Weights of a small GPT-style language model, trained from scratch on English Wikipedia: vocabulary 8192.
MLP neurons of a small language model. Each row is named by its layer, matrix (gate and up: input weights; down: output weights) and neuron, and shows model dimensions 112-239. Each number is 128 + 32 x the weight over its row's rms, rounded and kept within 0 to 255. Numbers have three digits each. A neuron's up and down rows have the sign that makes its largest values positive.
After each neuron's rows, "fires after" lists the tokens most often just before its 100 highest values on Wikipedia text that the model never trained on.

L5.gate878:137091097146131119096145148174126113174129140180147147128120094101112139109088130094115118153178137070044180197089134163075157114116103128186081129101174138175101111079149112094151154089127141138113114176117142157072133145126113083132128138093141187153197097121110139170088118150093139120087122140100096090168091110170071170158129112194121123165127133113135067112088075135122146129133
L5.up878:132134094120174075138169147149130159097159144139135141065069128179129176159191129149084151088118099186115113134109163113182131113145128091127146055133107154140132118138154107182119122155081154114110085129156158212183074083112122129055119111047064150166110068153101140097161162122080096153109161152148173141138135092084109105112152181105150120153101088137110128118126111083149139172094
L5.down878:166067166141105148083105138122108168155146210175091152120141140156154123159152136143170170158118182090171138099130096160101129116116110190148056101124100103130123066125117089142161076081158120151119115173157135169101147135121066120177162213132174136082122112175112194208107161119118092165146114120128170108180125138140106120116179099134195119132129087110096121110145083067161191102089
fires after: "2", "1", "3", " ", "8"

L5.gate967:151113050158132087165120131152095178147092110086138118121193180154109129142162136101148081125141145083161118084178143152168112079130084130148137139136121099128125123142128114137192140105145152149118091089168138138123131136131111117101123169147113148177144108181101187152121155137100146131139178149151120102190135134170191083142122135204117168131121098116145132124091107161148192125109
L5.up967:137124066153125118128131131160126163119104136109148119107182159100119185153124101074116129160119094150173162114093129114137118175161112070158118121153177081194140172098095105121113147104122162168110145163151101164174153176113120088129128069170124147126122101073158116177133180096088112152150088151109154128153054130140122087048073135068124101141126137148144127176119101125080132139089
L5.down967:142084149133084125101157148159181113104135150095100162142093088132095119156067137149127175131215129153137182106105077115090129125097212129121156098148109119141109109169127119104127147139118134100130133165122183119098136087160092136135173156187124114156107139141144142120121145131141086087095082115137127124074163124141107111152170108168151105126112122136099117153098155137138124133082
fires after: "2", "1", "3", " "

L6.gate326:102092150110181151134114140166080170072166123111115120100104102110138118057173100122126123086096074162080167091154176155129102099132115148142100081115060142194167053171194175168084091148156145141056137154148129095089152170127063124112093107146105137100173110104161080197103165196136101151134150163114168152168105173126103101129118099140109127076122167104106139132156082141150082134116
L6.up326:153151114085084114175140082131105110124154082141154102154095144131159110092153151100155070147080144171072132131159090065083127176149128136143173113158160149122089108102065139138149133158092140107098126110085166095187162055138146180184137097106156113137107156152179077077164146095104105102169153089117140133148079144062145084169145126118099086159092121122099093118101182122142065087148
L6.down326:105119174105109096123164127115123073149138098177117098149175112088156137138115150156129133079166141108164144185122166100108111068082130066154097118182148123102112146132148170109125116128072076121126127125097145124086139170110111050118132131135149127161207191117126134109137154168118158111120116138157128128165133094159146128169121111110123093067042080180090155086145119114023132092156
fires after: "–", " ", " (", "-"

L6.gate649:132051122103131112117138141147152125076166083142090119098138151131134105157163071106085116160081124128119129131123118151109137118140127076162093150171072121168149098079162112118170099191167089146163159151116112171105136113119151141145153138168157148152189153136146116134093145119137138099134069168135158114182110128148176094107150154169063136152137147083102150106100160172108103145129
L6.up649:119103153129147095165130065149147211170093137164100122191176142124151109185155148108156156092106112157110133148152143112109063097105135155145161060154082119163048148156126171139138178145141147087129124122194176157124110132079145150114130155130067117155123112162161108112150154143134117099107147192129124113123129115100129121137176165142142174121158108188147120115195153065098143095119
L6.down649:179124154098136124126093118110123173170117124138099087104161089111104154163163180171156064171201148084096098133115123115134087145164127094144068153158129189190151119118163128080149089137126114110142167162105119172109143071170114084171138116120112101101080139120183044132138132127118147099099080147111145112161055081091074176135078136115115153150096084158151149108176157136216104123148
fires after: " ", ".\n\n", "1", " (", "==\n\n"

L5.gate311:086089100124095115196138107147136098095111136140175203111116119133097113116141127147190046126127104120165165142154170081205104142148158141140116112132126132144144126110070098215178084055155124141119153135106160079078171143113097140071088099159052150102116125166127095114142149114123120137172086159131138155100133143149067158113070157178078076133092102161135097116115109117099176134157
L5.up311:160166145127128112142149144083186199174106157115063199217100129129160133140126138119132136118150168126124101106160127190160110103175137109195162112103147071164142134061118166205115138097143095082069170120089102183116169092117132101126151129206085124127120121069156116092161202122105128124142169131123135124173121135153099144112066140160164165138114178108140170157079109099124133125173
L5.down311:082064142150137132176119139161021075140109162108137176114132142119185099156092128151120098130096088127081146086197108087155090080101157111162101151104150141164099125107133137123151100110135192168110147107101157125108113177136100108098151137113156165157121149110126174119115086138107136120140177087136148141152110143130103141138085056139142089073169116135147141097172107107052120069123
fires after: "7", "3", "°", "4", "5"

L5.gate960:158142078114076111135110098110195115149064127126144172083144120130159121165172140163138113136140169132138117140086061125113096103142132087128135134082158104144070151149173062096097123081154121177112108100088127068119109094120144184083070123135142078126109161087156139106081120185193154100099084108081136128111144127090088175143183109173117136152088101085111082148101093069149102100172
L5.up960:135183135088204173073149079155117167114154168193155131095134073129132077109137089119177191165109112108101084079163114176130172185129143087128113149163064127148114085140166143151099101141087201122068168108094151112098186145149175057084143166089150154134157146165138094134094093099088129155142114101141131168206167089081089110084106108185145192114123149153177139104119151127152140089178
L5.down960:077082194138213116068104114131156123174132165119112114088132148125138072107108091134127126134116148144118121160108110108104076128144134121135063070184107100174105147167108121126158138129135219157113160184110159156127123152105117148121142126173148116117103128110202100110090141109148097129132149146097112139115086111140137121102179109190207131108129120098096132127152138122125071077139
fires after: " /", "9", " not", ":", "7", " to"

L4.gate871:189142158129145147116138091154077137064097127156095166095168181173142138177106113128105123086082130117078133112165110140133118114142168103152094161114093185146166147118056171164123044129113218157103124079163119170115195086164144090146126122096111149154107114089137145145119161114092119144103126082161123161147082110168126140131098141127108148161164142109166112135193111169107158152075
L4.up871:105121181137094146120086139110134134128134096095130080111142116201132145174158162188059096150143144098076064146107042203086153136130096160137110151111122107152101106099145162188096144165103107176142111090082129170092167155150128122088160159157182133099127158154155166173079117102148136107155142115084086082147095168145170158152135126122134124121131122155161133145173098117106122113175
L4.down871:100190157131099064103116139084092123120119130133094101110179122104101131085118139077060096130211123111072116086080117104104158192094046105079122174156122053161144151106157115127191126132185139160151154101112176120052103176077107093111138165105107107089124149139133140123126167180114166115144114096155056132167122118184144061126149083105151126105176114118106099106112130106116112090144
fires after: ",", "2", "3", "0", "7", "6"

L4.gate896:139122107164105094162080099122126138145151091083153139135160086121121091131173120125079097117129138152133092152105063160163135096117081166187155167097095118110085115133165107169180161112134123151121152097125146117126069140156184126143148124163180158159122129111128153113141143071210080077123071080090112105141146133123124114113094114164118142144131122088147085137151167161156121073136
L4.up896:127109113153174150146111119110172103150111117099110135115101061064131113085110205165160141107149102142152067107115148109194137084100088114179078140135165074106178145113174074113122165128134132063148135152117059179115148103173118158188175113136134120153102159187119128092173151145155132119175071156159088173141191088192120136154108114129189155102154158089125122114125103174143109157107
L4.down896:130124102206180153161126134168119112106100124098149128128120121083124162098088094112126094167139080132135067099134142148103102086110075105117105116149121205097143142149159124149181099146152114105109150159165125168182112175088121128117137136146151162051137083156127141040076068107136132122109131180107153113094167106147154097157069110109150126111208113109107171122101133085123101124130
fires after: "–", "-", "ay", "9"

L6.gate368:142193138204121079109113138179122141115129165131166138106121059137084100121121160092118112159066127164135157150134102058149122105116111073184083147149130111126121215093110164078047105164105171076112112162132126107121101113174106084122143170091120174127135130164073083195103183125153125115122117149111115116131119084188143097156129130162115173129168226096098133149150161168151156103069
L6.up368:095096104168159148083093130092162082150079087103113135165142112111124119141076188081130060152155165122110146054107110120115082112135177081139107123129097132124141141101077112114166136135110138113117075105182117126143169138139128126160140086145128148107187166089105130049095074146155179079095137157131101124129162090160142146107204089126100116093110139138054134147138141090153101096156
L6.down368:105123186133122113155089184090139157155155116114105147128126124106142157161144165130148125164130138147150119147099061141145110072082113141122140157177120149136171197118068085183161156152099112097102145146205126104078153078162086128106151136128173127148159155078133144186085191141133167105159103078098168117160122067130106155129175156135116109163150109122105119145104123111114154127101
fires after: "2", "3", "4", "9", "1", "8"

L5.gate939:108176129151114134113150154153199095146151077135121156176106152135077119108104172118122091201133129148053091106200147123141117142113097164140080115166096177148095097162140109078074116124097116118112124138162179105138083155138147185077054099143086129098140121176139120199138112195170116103095091148176139083177134125133106106117163115133170173171118070117136139125162128104151106048201
L5.up939:146125174117147064099178095150095116105065118066108160118125169185170153214178166129184142108121171149137141137166104167161165158127172129139141166096152151172054104149178162126121172160159154165076176093127093110160101090160109182099139152115189090159074090117133101114165160117086095141132147100117144123139128132120100104175113131160161140117110159099145121087103147137116131127129
L5.down939:136222106133158128102150111097154115166146175116183134095115123099085145117111130114131108126128150075108113137092156089104139088061132210115112155152142099116086147175129150121122122152170078101112108157137154053100196156145145141113102052113109128121155110103176104168151120176180078139167164142164210103151069076119069064147109074116078126126112137110118103088139092116099100092207
fires after: " ", "|"

L5.gate608:151128104146098162114128082124067167117139201140071107136144095183106071128131075115110071068076173126191142120140143209131105110120073127103087146108154115187125171111138153145110104102119107089192143159160120190130133178124204110100124128120126102112126158186117094122134171157141179123067110211139161150138122090109075127151108121077104082072131177181124105139178129112103055113128
L5.up608:151193165147183135150160119164099165164087082100134169133123113172127146140124070111128145088120176110120175148096142144132183068116154120130139156099098137144076094184069123117106115124085131120170127113098135156104096116120114117140118119172139095161157142107106139172167124139128168120136096189084122156142101084150153139129131145117140085123186110145166125141158112137119126102140
L5.down608:147136108151126165156089132158119130199104132091138094125130150104155144132160140080117128138123151154140141150115155109141150183112122134153175103097094120079120192073114076092135106122200088125118123126145144129133113163161071146137093140110057088117081153130098134088101120130082135166092075156124149124140140120142167095090135068134136156096126174154179134115091140157099048123115
fires after: "1", "ology", " and"

L5.gate663:189149131124153122170111112109149101123154208118119104091116118105188149107105137090100172128104097096190161086180072117116190087126116147155135103125094177119155088159141176103149140170101118093101149182169182176170152179082062124111170125156185139089154088121144123175130112094124151103097134172093176120111167142147098100114154074088149088169172173119135169173086105172099143086127
L5.up663:155148202108134108163100133093125115107130155129161153147183110160106133117144147108123121171151133174143101130085130166139095125157092123145112087196194135122129175147098157127196122139114083074129103085143132142109160167080161110139162123122087113112103099133077115117097096110152109157117101131145127094140117155091064097115100132134122093075147172122081108167112127112125086130129
L5.down663:076139058069090124126140109144130103121152163105137153155097099187090085131123132137132117094119084131165152078138113150134093132137148132123058171035094111128145103141126059146127118137119129124070117139138148155073127184079135086093145076138204126082141171083177138159136180161124162069168155113098132151138148135133121142136131144142135129124132138152141125145150094175090130163093
fires after: " ", "–"

L5.gate528:113095100131080144169083107187086131092095173194147158178186174111116074131132142121138134140152154126099091119164141098166152073101082169106164110159145048106073184195110156184189125090143156100099117137157118118100103174113163125122184193175155174139172149156183171159064090197099140165122093085123144155121139173130142199148099126139066132141138192109128148101146176123071136175147
L5.up528:049084143149102100096100161153101129105118124100180140155126072149080161135156136143085151148154103133125114157064138145145172148163140101150137098161136140159135098154171091078125099106150143179076120087155116129171097137105107169139077124159159140167131128160128179111125114100069103084136126090105122117127112171104150071173124090070149173175178145139113109202149178150167161109108
L5.down528:146132084114122128099178133012131138124129106134104109111112126140113095120106163110070149176140110103139139123155212170169083194115183151126117119212107143107169040094090157081062123150116064058155154114143131090178075073133133136135142098131188102125138126116117167129178126085152113090138177125099133110123132149180165114085141107122166134088142142096124120185117133153122132169150
fires after: " ", "-"

L5.gate36:109146132105127170126156184159158144119193151118110099135062150170155158163150127091205089126062091114102176144149090170095106145161164109127152132112095144122165171143131124145140136120185113060180121153140096123161122149164128121081134106090088163161141137130158147112165097131161131142147108131140143176134187127093119163137106143136084130092120142166110103097109142166111133079127
L5.up36:093139162063156146137177173160171095115101110082065151109123106114077141149117104162149167119086166156152119084126132206095134147104169151117168127100168116086100112142155159100182075114160166184134111130160189108112181147087100121143143129098146155081180139119148111106147145123128181099144091166174147194160164124092107149131102134140060152087158125138129150067177141154087122113140
L5.down36:094160105162099157075075133152144157164114146110188157060108117069094123107134099190101097147128173124174093137150129110146126092146119145132187107130167065145125120140109068178162066137167180143175112099111100082187126203085139137125055150188087139084094194100121153099114160121126147136145131093117167144090133085125143166158149087089113177158149109158153090087141216130125191128135
fires after: " |", "\n", "===", "-", " \""

L5.gate981:123137091132171092159192124114159103119123116131119169104132100167102111109153163182119128072109119107113149165098149161065167192111150131148129134146127165176148146083144129142147112076126137123138154092098063199141141136140097141078182142124160090125103079133114133175158137137097082106160107128132102113134117081136065114059146090148126170143073065123113107115108106140158147120158
L5.up981:099116115113201089118101161115086131170112070114146148097127122111105153132047138077104128124129198094115132110206122122127102094122157120087123131112076166157086147111080168155167086164120114101169198137122114104083149187155149155098084130128131126112097140131132141121153092170113118082103122112107142155189124120183174135046080130126201092130111102157103135120125120097129096101107
L5.down981:081097158097147091132047095145093157063124133110146204147115140125117140131204131148120099135129100089134101104132089127113149131176137165119114100155156126157127057110070132121163070106093055073182194082185075075062109083152120132101132130129088102172107176146083094165100062112126152150091117158110134158169178141111070108103190103130142144065173098129166157086094152121152125129169
fires after: "′", ".", "0", "9", "1"

L6.gate25:185098086095126099158102112184057135159124161189120096127150132089105160165054148152183102073165130128123158161198092152139162111103119116113148133065045114169092140149146148093114141081065072063082136132135181122114166084149100095173103148156182098076143148071169154136137065095103125173123113171121149142179148076137124133124149131109080062135165152093143177199172127183135099107117
L6.up25:144121114125091119118185094171142160164135097112147157118149145179156167139095122092123151146156133105130100101128072128103125089155194172132154112160128146114104094087082054115177207194131143152111162109182055163107115138166162133099150133085155152173172160105146158130100145131183155114155126170158135106173126145162128128109089172100099186131122108075093154116140085126111132118096
L6.down25:085143101138192116177120111149071099098146131068133124120111149130143122172174139094110163135132129092148148144146150122109134183062158189114159063121203112105122134113113161084081160134097183159179108097133176165160162086108095126129131129159122117152171151091175108143157167167117158198146084143137098132118164130096161145147136113164090133111234131075129138108133177105120114137204
fires after: "0", " ", "9", "1", "8"

L4.gate192:051114148189105086131131172124181119095115154150190124163118117117117097099139141058125117133159134119115121068165192085079136114152151181160135096159151121115131164133148130115139135125134078114130177102168129134072124193197125170182092127081180115112105102143173189154139096108114136096100153174171159120136150122165134182156122154153121145183086212135164121141157146139136097124105
L4.up192:103167160154087079079156092178154131138163089111165119119116060122129112146195124138070178159102125140085080137120108166101100139138101150142120089144075155095159145108170109102138115150113081151096090043176076156092114159119141113106100080146104147133175137112152160150127168127086108116140144138098115154087150153177146122177137139163145105122160145123101145170133156119069109163156
L4.down192:093132105102096098067126123163098124109173125115213140118113132067125058160125135092103128129191147132115082124128103123104117129136127144185118143158151200099092147068131099158141161107116094118121147166131053124142120144142186123122107147159141119108094104106111184183103092112114097095121207069112133114147098123179089094147162122186132139151100161139114165097098127088085097160097
fires after: " ", "1", "9", "0", "5"

L6.gate448:170118088119133115109135125147137130142153166145109132111055137171104116127144123101143134102164100102124090068192158110138147090121125155158102074124141130133081108153180129193128110165147109110162159190126159141112092177180079098134164043107135106162092129133169148143129139198083142115169134173165124161194108182132075136098132056095165098153107155157189136155180100108113129161167
L6.up448:149151188102095104214162178092164115118145149116098111140149080156165087155071112138205138078140169158141142175137150169167138149100149126133182095073147109067131099147158091150186134138135161072109140113106158100168170114149156155099139108092151094104155185130145081098169127097135085145125127174125145116148159105051123094147139129177097115146195197082155058050150147160132178108169
L6.down448:083133100161151165179142172111121158143145139096177141112078098112167137087157124122107159141140102056085135129108126065130116092169090113103093156093194146133166043149203162090114170101129134111125145181124113147151112150079131101122109177127151134180152065140111181118108143101139125111111148088116106136170140152091135158152139138066086157124131058148140173078135118127123158145138
fires after: " ", "1", "==="

L5.gate1:083164130124165191135091127148183141088184157092130101104160146150159178094103168082131091096101131125111176157153172184146118101140122156150154134121111149135054139099159169100126107123121153165125067103169111087139203094145103129133139055153180170085113165132119100105095126089141175152147117090081096106145167077101188151130155137114150177183166093160163087100145171192086090156049
L5.up1:062105187127141142155155117100102152099152139155127147158115178119111134160097105166125194161101097112106166094086168163104110079086169081177161163134081190182101142104092166084103162106098119146104109114153165177113116145088198062127185135118177085131124081099067100054125066156148102114153173104108156176164170109084101106160137116146100157123082100106140096168183166091174076182101
L5.down1:173111129145154120105080122138122143107127160082156124109123142084168176125147119103164134070164096140161164159144174109176157174129119144111135129054141156166134229158099104107146101158112129158079083157179120222126109074147157141111108123141115176134116113183148108122134072148131161109144123176124145133108088173143069114058093133129141161114113104112131125101112188131125096140117
fires after: "0", "9", "1"

L5.gate460:205188131089104161141146182215083125106182151145072071110162094128156111112097137159134165108100137113143131106117122163068141143087154189136111127101173155100150112121103110166123072118158117163120131078138130119087094079157135155141123089109152111112160085161144103139125128170148145151163125146113176140174132093109093123143141134108104110117157109141149114124168163153087128149178
L5.up460:133130137138132122077176112158107073165108119100101130116074133125106133118141108119151178091110106159078078101165131156126102098204156113156136136104082170147124108151060168080139160164151184058099140152156145088187102175149152125115117114141133082109105101086088116053078137154130100091128114131149095149103129131166155114200138147153155106183160192155128161088154104128139137146135
L5.down460:069108090121126130155162104099163110078119114167127059158148096113174163140102139082119139162075219124156095092072144164124153113076098059187149069135139112144114164124105162116102106159121139104133115064124125062121176102138127129144111098136154123148087126143086206138098122201149175130195153160115145191130100112101122127104145132151149126115143100082103136079157152120152145149090
fires after: " ", ",", "1", " October", "9"

L6.gate618:101143083125151118183112156114099160088106124130098170123097118151207053120113143146115113099132087153096132161118137083140105151095134130114095144080147111171109098118107133111126079117130094141129140160086176153075091131129211113148079131076102118100149072128080134065130122067067129145143164057133126144063057143098114131173144123093124082163121122156136154120089091085128104195142
L6.up618:167135096117141079125085091173075178103112114089076144078113133119140090124116135102183080102097140124108056109147038173126142109157063126139153096115108128188123174133141143176064087134112111102122190149122132140079161126184164125144086083144171046171147132157106114157066151149079076134103117104112164143162087160121099165154077070172109101148101119187174176099097135105136085117084
L6.down618:111130093146134087095066146142171152120162121140123145136123171155107151189161128145134102172136163179178167097119147151138152118109107094146151109168094142091158105117110127098142110146099127165173170092168171083153110113096110178136097140079139101142140192155157202143126112080134073149108135149110162109106081154164136104155144094146188127080114132096158133124121108145112138106180
fires after: "3", "7", "5", "6", "9", "0"

L4.gate960:125138130156140121106080176160166150075164158108095070153153142120200098063134134109153109097137204176151136140148125111055131091172114127120057182091089173160127150160082125142134177172073116096169126116176157124132138144143127141165090138148146133145111166169110083098100116113135133159074125186141140178141127087153131112161140146126140117188179162146164180117129084134113088092104
L4.up960:136117141056101082125141127139151078111150065105176147130137160167080121154166177133076187098068108126124177110106130170091120169122111140163156090130112177105159136201101126081122126138158121145130128103080155078120151159129182095151172134084149161116121072103142096111119129149069123138187155121109199051151124165147086116072134151153077135099126125164117133132104135151094152109151
L4.down960:133113179065139121116118130147156146175129126106050111117137108081152113172173180087098109144137184145111107125190085107130171116092151166130186160135128155179136207063157128140157078178113051098074117120108068160138140112162187143121099069132121112097103119150122129109148087063124071159098114128104151156082080105192173141171098076123142125138115150143107121088133113148115151134129
fires after: "0", "9", "1", " the"

L4.gate134:175117161125143175158093102081149150109069104084157137100162110174127070141165147117141100161104164165072151142183113096103148089074113116152129127141128130132146163133143150094195117132140142110086130106146158122196119114111082121205114124140093071106117108171174175094112169085156136089102153101134156155118119101147123060105056111131153104117182113137202107154144207178080142128120
L4.up134:179183193124154227152095121146123127137123050078151117174122120107111185126100092146137144159099164121097189163133135167112113167105172181063114149108068148051100099140107147059109144152104113137069132164145128133113118165165161134142132112144128097164089086111102136155048117112167109172139101158144094175193142103138099114131105139150135151084094124138182143067165141135093128080076
L4.down134:124169133134116130155080104129051089127137109034181152107127113102102087104108093038122087141126178213137140082114149136133118082132070082177161107135135058083149076098084142060094141170156139112133166182098151150094139184089120129141140128173106177079077139053089149180064138129118077079136146079060155119122150070071136135081086138124112114145118161106147170091154080101137177158142
fires after: "–", "0", "2", "9"

L4.gate352:136144153100170140131137191115159134078125084115141148099083132142144157152174169140169130134178158169135096122142092060108090100162167174118104108091082159144133063129088119137073063085187127124183140190084144165164065107164082138152135188138107154116136120134111079135084142139162071142079154068092154191199164185154177119131160073156145075146120148123090112150156154143105133127165
L4.up352:154129151163121119112160156133120115120201147106111139114135178115185108099153140148140163142107156084126106081119088119147104161153157156109187089121165139121109169152093174133139077153194143123076181151092178123146120161126202168088106095109119142107174127175149168152128177099072095064116191088195113183128190154130142157067165081124088144116114113122079138141123154097135151075111
L4.down352:153068154140158178153185105084159117103124077186092134159102157188048130101120161129192084117114161138121112083161147112099132158148158156108172070115133165087128160121133154141121088068146074172129112168176156055071195113148158091140169106142182114086060084142115142170037161109106113152119122108137156143097153150127104168139161129117082144123186100141109132109152147172153115148110
fires after: " ", "1", "–", "°N", "|"

L5.gate877:104097090139098185129125131150090123172126171042118156127151121183140115154101175111129079090132164141097105147120101102112152167076068158149122088129150101133122133179091170173096099080115130146170131140111151129159158193170144117158163138120047097128122065133073125131117161158103124153133094128111145142098194113146179113164151145124081108164104065125149128092143175097065093168111
L5.up877:133202180108125123109101177100121136172126153116165125133166164140126136115130158113140097185112146111081144133111125102145152170135112095139146162058119084196172143119144088129141146157098127129137101119104142172122098074162129130123166148098097071111124104111113135134103099156079153183139192133153099161099166161104120166121130060066190161074137114114126112088080120118164126101105
L5.down877:180097099193133123106162147086093142092133127157174124087134074211087194183072116095143164126141140090117107150120185158151123120128105112148138132139147092133139113145152193147060126145081112126165161137093179067130146094093123091145118107152140158148076194142117167147149154224134134137083090053144122138153105115192107142074183201105079138098108150132134120119164150066089153137124
fires after: " the", " The"

L6.gate566:095087127157140096182046143117067112171097110116128118105102129150110133116138125147070183104120050118145139157086183159149148062168101097139137166124147156173135170051111125117129099142118166113105132106165102125067113115141103086099152195151077114125143087143147179119122099075111155105183115137113128162079109128159108151164157063142121139075100178157185135121139080181133112111152
L6.up566:075137145105122100147148155074101086140143115105120179157112159157123161126169132146111072126140171127120147135134176084143176162136105102128146176127145124156096129096156115156105124101166183093151105150179160100142117141128119158104100144155082091088173181128145199148073081115134081098148184149116168165100102155137084184216184164115117153086117181098095141092123143094157189079172
L6.down566:062100069110074132104143114180086125167151158137139116141112167134141132110107134084139155112127127145110133145158094158105172162189183180179147160087153150105093137115136126178156108116121165106096155120080146154067163166152149127110117154148170181096127199182147124114117082121118141031149135108152147147126109097142135091168147068154218169095176110121127125155146139102065085134176
fires after: ",", "7", "6", "9", "2"

L4.gate692:075093111071174098134108103148118153172083117122110151139177119195134117124119096095124089164074139082166150145113095129144117091145145161128158127095159142180092101093115142124117107134133149151135137173107055175106128164130120177074165104099176119166151123129135176071139091198091106072160179063095202094142156152170177176119173095113118119105115123176136100106152114156182123131162
L4.up692:094120181153162126148141145117126180080123123147075175088145097125087116186109108078132150159102113181096088118201086171075163149130159095154184126182135154106105184171072156125093109144143157149088124144164186083131152171096080125161103123143124123171086183144102132092125144051167104091120125145094152139138106100147177202131132134152106149083079135160162121120165145115064194196106
L4.down692:150079154106133109109094135112063119133123074121056080099199128072161181129117103112096049130110134122095166090140143138187120121128163079082134160184130120138098128126101103130111138175155162189142124086154173135139091186120086112148113104161088117154133190144125142094125155132136118179077106111124133107149128090129163132141133097189110101146089177149118121149148128133153122155153
fires after: " |", " ", " R", "1"

L4.gate459:118096058115145079148127165079130206094128127113076189107153172161105055167119101098150103139123127148104092079201140162151157156099162148136117099171083154091072101127154086102172118113127064112163119090136157204140134173139144074146086142164176072136138137132089106099134071116099145135133089113151138073099077105189149106123104099167090154177065158114149118075124174116199106144194
L4.up459:089132145131182142130147108201118136135121093152106126135179151138110096105139153095129066144091157130124111157164100131105086092103127118128156097089147055108126124152121121146146099092121178111150209094135156139134112113084079124071153103135113149113117170170078115133145135138135102100072123118066111097162116126112125126156141133091105094150104125166088194151068095102087121096105
L4.down459:134093147161130150139172116080180186051196171140142158129106102109142193074103132147126141141130132084179160142070115159170122148150118152134133139122135142101129145145114098135075179092119165130148071130090115157139155097129135133145082140167093124116174134164131180160111092159131111103118096136165116137158171123090092185177149163119137131108106164118186148234167120174134143106122
fires after: " was", ",", " (", " ", " as", " |"

L5.gate152:100161132089093149121126126183111145084149136083070097115120172116138162192166143102107172102115165164100088132158160136162121114162111159128123065139064185181098169073192137180138101187171152176139094135150203111121174141066111081123126090188104117156081131089144127091167123100120141103127132148080161094170134081165105170156119119080107173069079122125166172169078181120079159143114
L5.up152:116134083123149122106162119085079103143131071139115164113151081139126094181189131177164132087104158142119138111097132119116187126151186190093090174110108092107079174159143122156109149102103126078120090195139149136142192104107131075187152119093108127082137158090117135088162158158170145137144156191118149115137174172157070169165125123097180159079171144146135146133104153154133159071112
L5.down152:136127078106090194129093166071092079088149153115172111062161161179168080111118071077118066134152186142184140102126148082125153150125072096140108092046147140139099129098127063106146188127123099131151129185127143122136137121072125175173144090126088144108160159089151047064081094148132095145167154149145074106148133064161064115110135125100113116127132106157132111119129128087113106084145
fires after: " ", "1"

L6.gate719:103065166189145140113173155131109073146126178128108126111098090099168130140155168140158100140117127069093143126171109121118134176108117157080124096056129140141122163177088088118138137168107162095119157138112103185136118161167166108114151079119123113199116212124161136180145097145064092135172061115075124190170084163151116115131119120141169172130146104089150064094103128159129126140123
L6.up719:170162119147146200144180144099102151086136117086149152137191096106127147088173136142125150140133113097158170116164183161163131115120140141131088072147110163124133137155144100087155132123102098069177117119131137183123101095210143137120104167139077114155155160129130135161155184159200167089178082148082150096111136120145093103155135086102122122114087160117127103129123117077126137093028
L6.down719:069092139117107170148145074096089156113137142128143121137126103103121107183154125156128123140159154125121129099103144136102100185189069112161114123145133149070128134110147165160127117076123097172178142118110177143114138199151120102105093178112049127106165139145227147097140121076099169098162103087162130106166048115115168079104108092083127108116144126087128181093091080157113109144134
fires after: " ", " |", ";", "1", " (", "0"

L6.gate1010:144151130132098137139215126176107093091088091150133114167124149169116181137137124099163130138160147183155136152113096127101096109086118136099077089152101119135140120142166147146133109159117107100176153081112071174193100206179173114116151136142078111189131158147098101186131170100069121092176116098136173135122175049113137068125152148136132103136185159172128120163144165112112152127150
L6.up1010:142096127113095110144104110176101175072104162145139111171122110173102087113124136166140099117143137141131098128053153136165127183073172164179162106122120151086140084127141091098111162146152141183176168153131185173118103101108120098142148112091095140126146116122109182079168122068075174127173070166180142128157129133122143138205174161101101198172096085161098166131106128121141121096126
L6.down1010:130121160143139132061121127160148110096109149124142106105135144073170120140142142113139188151119111119148140120141100123121140110152135112136154140092106106158081211123103142075111123114087096108127133162101152104117118145137094123148155078116109146195170169169157172128110139096136128165174164128110185054108135113209104062139176173108108126175165128090184070192144149126059144167158
fires after: " ", "2", "1", " on", "3", " the"

L5.gate357:113130144115150094139134111161105093092125093098164090154113094089133151109124157083107114071180119084118121168163098142106097120108128194148096188147124153152120114109110117101106154157160184146103172136091083149081100181126134064145085088128128119125194118156169165133184108091095117130114149075101139174143118110161105122079136076112156190109149112147072073160102096157110134089091
L5.up357:107177150125079109104102150137112092134112134160149094137149165136148117160145167113161150176135142100134184078140210104126183088122141092165160106158099195159123090088164137144096160139084107072113170142138113180124153150119131106116163129118121093121142133162057150158185092124100113163128106157103179132118158176129153117116173119077107117159103103115179169164124055087094171115160
L5.down357:113035130154144166135157108143139073126150143177141101136109127079072092122170125141169164184153110176107121195111117146118137150132164132101100123104113114149172127093161109109091100106095109081103116163090064167093116102137155168086158133142136157174104190072142089159159071090160109123131159205092125140123175082157135067146161124183109147161101092170120088120079125148114128134168
fires after: " ", "1", "2", "9", "-"